config = dict(
    n_layer=12,
    d_model=256,
    n_head=4,
    n_kv_head=4,
    head_dim=64,
    d_mlp=704,
    vocab_size=8192,
    activation='swiglu',
    norm='rmsnorm',
    norm_place='pre',
    norm_eps=1e-06,
    positions='rope',
    rope_base=10000.0,
    rope_fraction=1.0,
    qk_norm=False,
    attn_scale=0.125,
    bias='none',
    tie_embeddings=False,
    parallel_block=False,
    init='uniform',
    init_std_qkv=0.0427,
    init_std_o=0.053,
    init_std_up=0.0611,
    init_std_down=0.0611,
    optimizer='muon_hyperball',
    lr=0.00875,
    beta1=0.95,
    weight_decay=0.0,
    lr_head=0.00822,
    grad_clip=1.0,
    warmup_steps=200,
    schedule='wsd',
    decay_fraction=1.0,
    decay_shape='linear',
    final_lr_fraction=0.1,
    batch_tokens=65536,
    seq_len=512,
    doc_mask=False,
    train_tokens=342800000,
    steps=5231,
    dataset='wikipedia_en',
)
MLP neurons of a small language model. Each row is named by its layer, matrix (down: output weights) and neuron, and shows model dimensions 32-95. Each number is 50 + 15 x the weight over its row's rms, rounded and kept within 0 to 99. A neuron's up and down rows have the sign that makes its largest values positive.
A block is one neuron, or neurons of one layer that tend to fire together. After each block is what it responds to, as a language model described it from the Wikipedia text at the highest values.

L5.down107:65 46 86 39 65 59 22 58 35 37 53 71 40 57 31 28 46 39 49 62 41 44 59 56 55 38 48 56 40 51 41 52 45 35 33 55 40 64 60 35 61 58 51 33 58 43 38 66 48 38 28 68 49 15 40 62 65 42 63 34 48 63 50 54
L5.down314:72 37 60 68 44 50 46 90 41 36 31 49 64 43 43 71 59 22 48 64 36 36 37 64 47 50 52 32 70 47 51 82 56 46 35 49 48 56 62 52 34 24 69 58 38 32 48 49 29 66 30 50 15 59 57 46 37 63 61 43 61 46 60 46
L5.down515:14 58 67 63 60 45 39 46 45 49 35 47 25 33 63 46 53 25 57 73 59 66 65 67 39 24 29 64 54 41 61 77 61 46 36 42 48 52 52 54 57 65 51 59 42 50 48 54 33 52 58 72 40 21 46 38 42 50 46 55 32 47 27 34
L5.down536:56 75 75 43 56 86 28 37 31 29 65 61 59 65 60 56 63 37 41 68 76 95 54 57 33 45 47 37 51 71 32 51 86 31 60 44 58 51 54 61 38 62 54 68 40 38 42 50 76 69 55 55 58 52 50 75 56 41 46 43 47 67 57 43
Responds to: Inside work titles. Fires on tokens inside or just before titles of films, albums and shows, such as of in The Legend of…, table pipes before title cells, and = heading marks.

L5.down18:43 65 36 61 55 52 44 55 67 51 43 46 33 28 56 45 26 57 51 50 64 66 46 35 54 46 56 57 39 36 66 37 80 46 46 41 68 64 48 66 56 44 66 62 40 31 28 49 47 36 82 57 45 39 41 53 47 42 53 79 61 13 31 88
L5.down275:63 40 26 71 71 65 51 59 43 59 61 48 61 58 46 46 66 39 44 48 38 38 41 33 16 26 33 44 60 44 50 54 49 40 60 38 71 57 55 71 19 57 56 23 45 76 23 77 17 85 65 61 54 48 67 41 34 25 49 42 60 34 69 54
L5.down277:36 43 66 39 33 42 49 23 30 55 22 53 58 59 44 33 67 49 54 49 44 32 32 39 33 53 43 04 68 57 54 48 37 46 59 70 54 32 26 42 53 43 46 47 53 76 59 58 74 35 69 41 05 36 44 45 69 84 80 69 74 39 78 60
L5.down457:51 61 33 52 21 39 64 53 85 21 47 35 22 66 36 70 59 47 52 56 62 28 23 59 52 35 45 57 33 55 30 85 83 56 51 71 48 38 25 44 53 89 30 46 39 63 37 61 48 42 42 76 49 49 60 66 27 39 36 35 54 55 44 52
Responds to: Table separators, word fragments. Pipe characters inside Markdown table divider rows (|---|---|) of election results tables; also mid-word fragments (Tyr-r-henian, prost-ag-landins) and date parts (14 April, 24, commas).

L9.down39:55 83 47 44 61 48 44 53 51 61 70 79 51 32 49 54 38 55 67 47 36 43 59 35 36 50 00 58 63 80 51 55 56 44 46 44 44 43 58 72 51 65 54 33 76 56 72 25 69 41 50 52 46 39 60 53 51 49 68 68 43 54 46 58
L9.down199:57 51 54 74 48 62 32 53 68 43 56 84 63 26 29 41 42 40 63 48 56 50 47 36 45 41 40 35 68 41 66 29 63 38 58 59 29 50 75 44 26 37 53 55 31 25 56 60 58 70 50 27 58 46 57 69 15 51 70 44 51 62 36 51
L9.down611:64 41 44 55 73 32 46 69 19 38 44 38 16 43 23 56 58 65 49 66 60 37 50 49 66 29 40 29 60 54 56 36 45 31 56 61 41 69 54 43 51 40 68 52 43 50 38 63 36 58 38 56 31 49 59 24 65 50 60 36 59 41 65 60
L9.down664:51 52 46 62 44 61 61 52 32 58 30 63 29 69 34 14 22 55 64 71 54 34 41 67 29 43 24 48 92 31 38 42 40 70 65 43 37 48 60 50 49 51 64 54 43 51 31 55 72 36 60 61 36 48 62 27 64 83 39 50 83 62 73 76
Responds to: Structured-data field values. Values inside infoboxes and tables, mostly the colon in track or match times like 4:35, and Language: English entries.

L5.down334:60 73 38 99 61 88 49 47 62 59 41 29 36 26 69 44 55 76 33 43 35 61 25 47 67 57 67 62 47 48 38 75 45 46 48 27 48 17 53 51 34 48 22 24 64 25 64 58 66 63 39 62 36 39 53 58 59 40 64 68 71 56 46 50
L5.down390:42 49 64 43 62 79 66 71 64 65 50 56 65 38 53 52 66 39 57 55 25 78 50 43 36 53 18 79 62 58 24 62 27 56 50 46 31 52 47 38 50 55 66 55 38 26 39 40 38 31 68 32 86 41 41 19 19 61 57 67 62 44 52 50
L5.down411:53 58 41 51 37 37 65 36 43 62 50 55 47 59 43 41 55 69 34 47 20 50 45 55 61 41 76 64 53 44 70 49 66 51 50 58 42 49 39 37 39 47 46 43 53 36 76 15 45 47 72 58 66 33 64 40 60 53 44 63 73 49 57 63
L5.down433:70 67 68 63 70 56 33 53 29 29 68 55 52 60 37 30 49 65 33 53 67 66 62 47 63 44 38 55 12 44 30 44 60 49 40 23 66 34 36 58 32 67 22 51 42 45 60 65 45 59 50 73 46 47 66 57 41 68 48 68 63 52 60 48
Responds to: Heading closing equals signs. The first closing = sign after a wiki-markup section heading or article title, as in "== Geography =" or "= Sanyuan County =".

L4.down683:51 39 48 46 63 39 61 50 32 46 49 65 50 39 42 37 39 75 44 50 45 52 39 27 27 44 85 38 63 50 60 35 09 44 34 61 44 60 35 49 40 65 52 52 49 76 29 24 50 49 47 35 62 51 70 61 50 23 56 65 62 54 57 79
Responds to: Markdown table separator pipes. Mainly the pipe between dashes in a markdown table's header-separator row (|---|---|---|) under election and track-listing tables; weaker on first, career, th.

L9.down46:81 71 46 25 42 40 50 81 56 43 55 37 48 52 45 34 50 65 48 40 54 59 59 51 55 42 58 43 58 42 48 49 28 51 57 70 72 53 36 63 44 59 57 55 38 55 22 65 67 56 41 39 33 44 32 37 34 54 40 53 82 64 76 30
L9.down57:40 56 42 52 27 46 52 50 57 68 35 35 22 48 41 34 48 42 65 43 87 36 42 30 58 46 50 63 18 44 53 57 40 46 42 47 49 40 38 66 36 47 62 36 27 54 54 82 30 29 50 47 46 61 47 64 21 34 57 40 56 60 31 72
L9.down257:66 29 23 28 26 57 74 58 42 50 45 62 59 28 48 46 55 37 35 66 61 39 36 22 35 53 37 27 49 60 65 45 41 31 44 49 59 66 24 66 37 50 67 55 73 40 24 49 42 61 60 67 65 33 50 38 31 71 57 54 36 56 52 64
L9.down430:42 53 39 61 47 31 45 42 58 55 41 99 28 50 74 58 47 56 44 73 40 56 54 54 28 45 40 74 55 60 61 66 51 52 39 47 24 55 41 54 75 54 15 49 84 54 36 70 54 53 46 39 49 42 62 49 48 58 61 58 55 45 38 50
Responds to: Table separator pipes. Pipe characters inside Markdown table separator rows such as |---|---|---|, plus header-ending pipes and the digits after an en dash in ranges like 1883–1885.

L9.down76:58 37 11 50 60 63 64 67 31 36 67 48 64 63 39 34 78 40 63 56 55 59 63 26 24 57 37 48 44 29 41 60 50 57 61 57 55 25 18 60 68 49 40 79 28 31 48 67 44 71 45 37 75 50 40 67 60 61 55 54 51 54 60 50
L9.down477:54 60 32 48 62 67 46 55 33 58 32 44 27 31 49 47 73 52 47 60 58 65 56 56 41 50 63 55 45 28 18 74 65 56 43 19 64 39 32 44 54 22 25 55 52 56 29 45 25 57 51 55 59 45 87 38 50 43 61 77 27 47 30 63
L9.down540:50 44 32 54 65 33 48 46 57 44 41 10 46 70 51 65 48 60 44 46 60 60 41 51 13 75 36 46 67 53 54 65 50 52 50 66 48 63 16 60 37 53 45 56 57 06 35 38 71 54 65 63 29 85 41 47 57 45 51 70 55 69 33 27
L9.down655:77 52 46 84 42 52 44 61 67 39 55 45 33 63 66 53 50 52 74 43 66 47 29 66 56 49 90 66 67 81 33 17 49 53 46 24 64 38 40 57 27 34 48 57 51 52 45 54 62 53 35 50 57 39 61 51 45 71 59 72 49 46 64 47
Responds to: Predictable multi-token starts. First piece of fixed compound forms: U before .S., possessive apostrophe before s, win-loss digits before dashes, table pipes.

L4.down501:71 37 62 65 69 38 51 64 30 42 70 41 49 89 46 47 47 50 25 33 51 43 18 43 59 19 55 32 69 38 54 34 14 43 67 39 47 55 39 47 50 40 53 36 53 78 57 62 42 64 52 24 54 63 39 52 67 79 72 51 53 39 35 62
Responds to: Date lead-in tokens. Tokens just before an upcoming full date, such as the dash in birth–death ranges, "on" after died/born/took place, or mid-date month fragments.

L9.down188:55 66 44 47 47 60 42 59 56 70 26 42 62 63 31 49 38 46 42 72 62 40 45 55 28 54 69 70 41 53 46 40 41 55 36 64 37 38 41 47 37 42 52 31 41 49 63 44 57 63 67 58 41 59 33 82 64 44 40 38 33 48 49 56
L9.down274:66 39 45 57 40 62 49 47 36 43 37 32 54 72 49 28 45 49 59 53 58 50 35 81 49 46 54 47 52 52 46 38 21 41 46 34 24 56 58 65 67 31 38 40 52 42 79 49 55 32 57 65 76 56 66 39 68 75 18 51 54 42 35 43
L9.down496:71 28 41 48 46 29 83 50 43 62 62 37 42 46 77 46 57 79 49 70 56 27 48 55 29 54 35 36 53 63 53 57 27 62 78 56 15 36 50 53 54 43 62 59 33 78 47 46 35 28 46 51 64 60 34 54 74 53 38 29 58 72 19 44
L9.down511:47 46 49 73 70 63 68 75 41 43 54 37 46 55 55 40 47 72 30 59 41 62 18 53 62 43 76 54 55 46 54 48 36 38 75 40 40 55 58 59 61 64 38 49 55 47 60 67 59 38 67 69 40 62 42 68 38 83 48 58 57 64 52 49
Responds to: Full-date boundaries. Tokens that start or join full dates: the dash in date ranges like 1874 – 21 May, the first month or day after "On", and table "|" before dates.

L4.down411:64 59 37 73 46 64 52 61 40 65 04 32 49 21 63 55 50 36 68 51 03 78 31 35 57 48 39 42 56 32 47 63 77 50 77 61 28 76 44 61 26 64 75 47 63 41 61 51 41 44 43 62 37 48 49 68 47 50 63 49 62 53 52 48
Responds to: Possessive apostrophe. The apostrophe of possessive 's after a noun or name, especially in Women's or Men's event and award titles, e.g. Mayor's Cup.

L5.down82:66 15 55 25 51 60 83 51 43 27 58 53 25 54 49 56 27 76 68 56 39 54 59 56 28 62 57 44 60 79 39 51 54 28 53 53 40 54 53 81 57 40 53 49 51 51 48 60 28 38 52 57 71 59 46 63 53 59 41 60 62 63 38 70
L5.down453:52 37 51 32 32 52 56 58 69 56 16 51 42 66 72 41 56 61 54 70 38 54 55 55 76 41 34 54 66 23 50 17 61 36 48 36 64 28 52 55 50 58 52 30 55 45 56 40 76 46 57 41 21 24 57 50 66 72 22 60 73 48 49 34
L5.down526:57 45 47 71 42 73 68 56 58 56 76 33 33 62 39 65 58 64 47 77 66 29 38 44 48 63 44 66 63 63 57 28 60 47 43 70 49 21 35 99 46 40 34 74 22 27 71 51 53 59 50 32 53 63 68 59 59 38 49 52 43 33 34 47
L5.down657:69 15 54 62 62 62 50 42 55 42 53 53 55 59 64 43 30 44 49 33 30 54 52 42 48 52 46 39 57 66 52 45 34 61 26 53 89 91 52 51 49 66 60 63 60 42 57 35 24 52 43 51 35 44 59 58 37 56 38 55 72 43 20 40
Responds to: Date-leading tokens. Tokens that open a date or time expression before the year, mostly month names after in, on or a day number (May 1857, 17 October 2006), plus after, following, since, and summer of.

L9.down278:99 66 65 48 68 54 61 52 33 57 80 45 28 40 34 19 36 49 55 32 59 76 47 42 49 65 17 58 33 71 70 62 74 37 46 49 26 56 29 68 43 45 44 29 28 25 42 75 28 53 31 55 51 35 53 53 82 61 53 51 78 38 55 46
L9.down451:52 39 46 36 44 49 44 51 29 56 46 29 47 39 58 29 32 41 60 67 50 28 55 47 52 58 41 67 47 48 61 66 64 57 30 40 45 61 65 56 47 72 33 32 50 52 46 74 17 30 52 47 33 74 43 68 36 63 62 43 26 45 31 44
L9.down476:30 66 78 55 47 23 60 36 13 44 52 36 63 77 57 68 34 57 46 29 58 38 50 21 53 62 54 64 67 71 64 75 38 58 45 53 72 42 40 30 54 31 68 54 49 48 36 53 38 67 64 69 32 43 52 25 50 61 54 30 46 47 52 48
L9.down556:44 78 32 37 61 49 34 64 43 36 53 31 56 58 36 33 48 44 54 39 57 54 54 67 69 22 39 50 52 56 39 39 43 43 41 32 69 23 48 45 59 53 33 37 48 49 44 18 59 33 43 71 42 52 51 41 50 43 55 57 69 10 40 62
Responds to: Inside titles and names. Word pieces and words after the first inside quoted or listed titles of songs, albums, films and books, e.g. Al-most Heroes, One More Night, Ambition.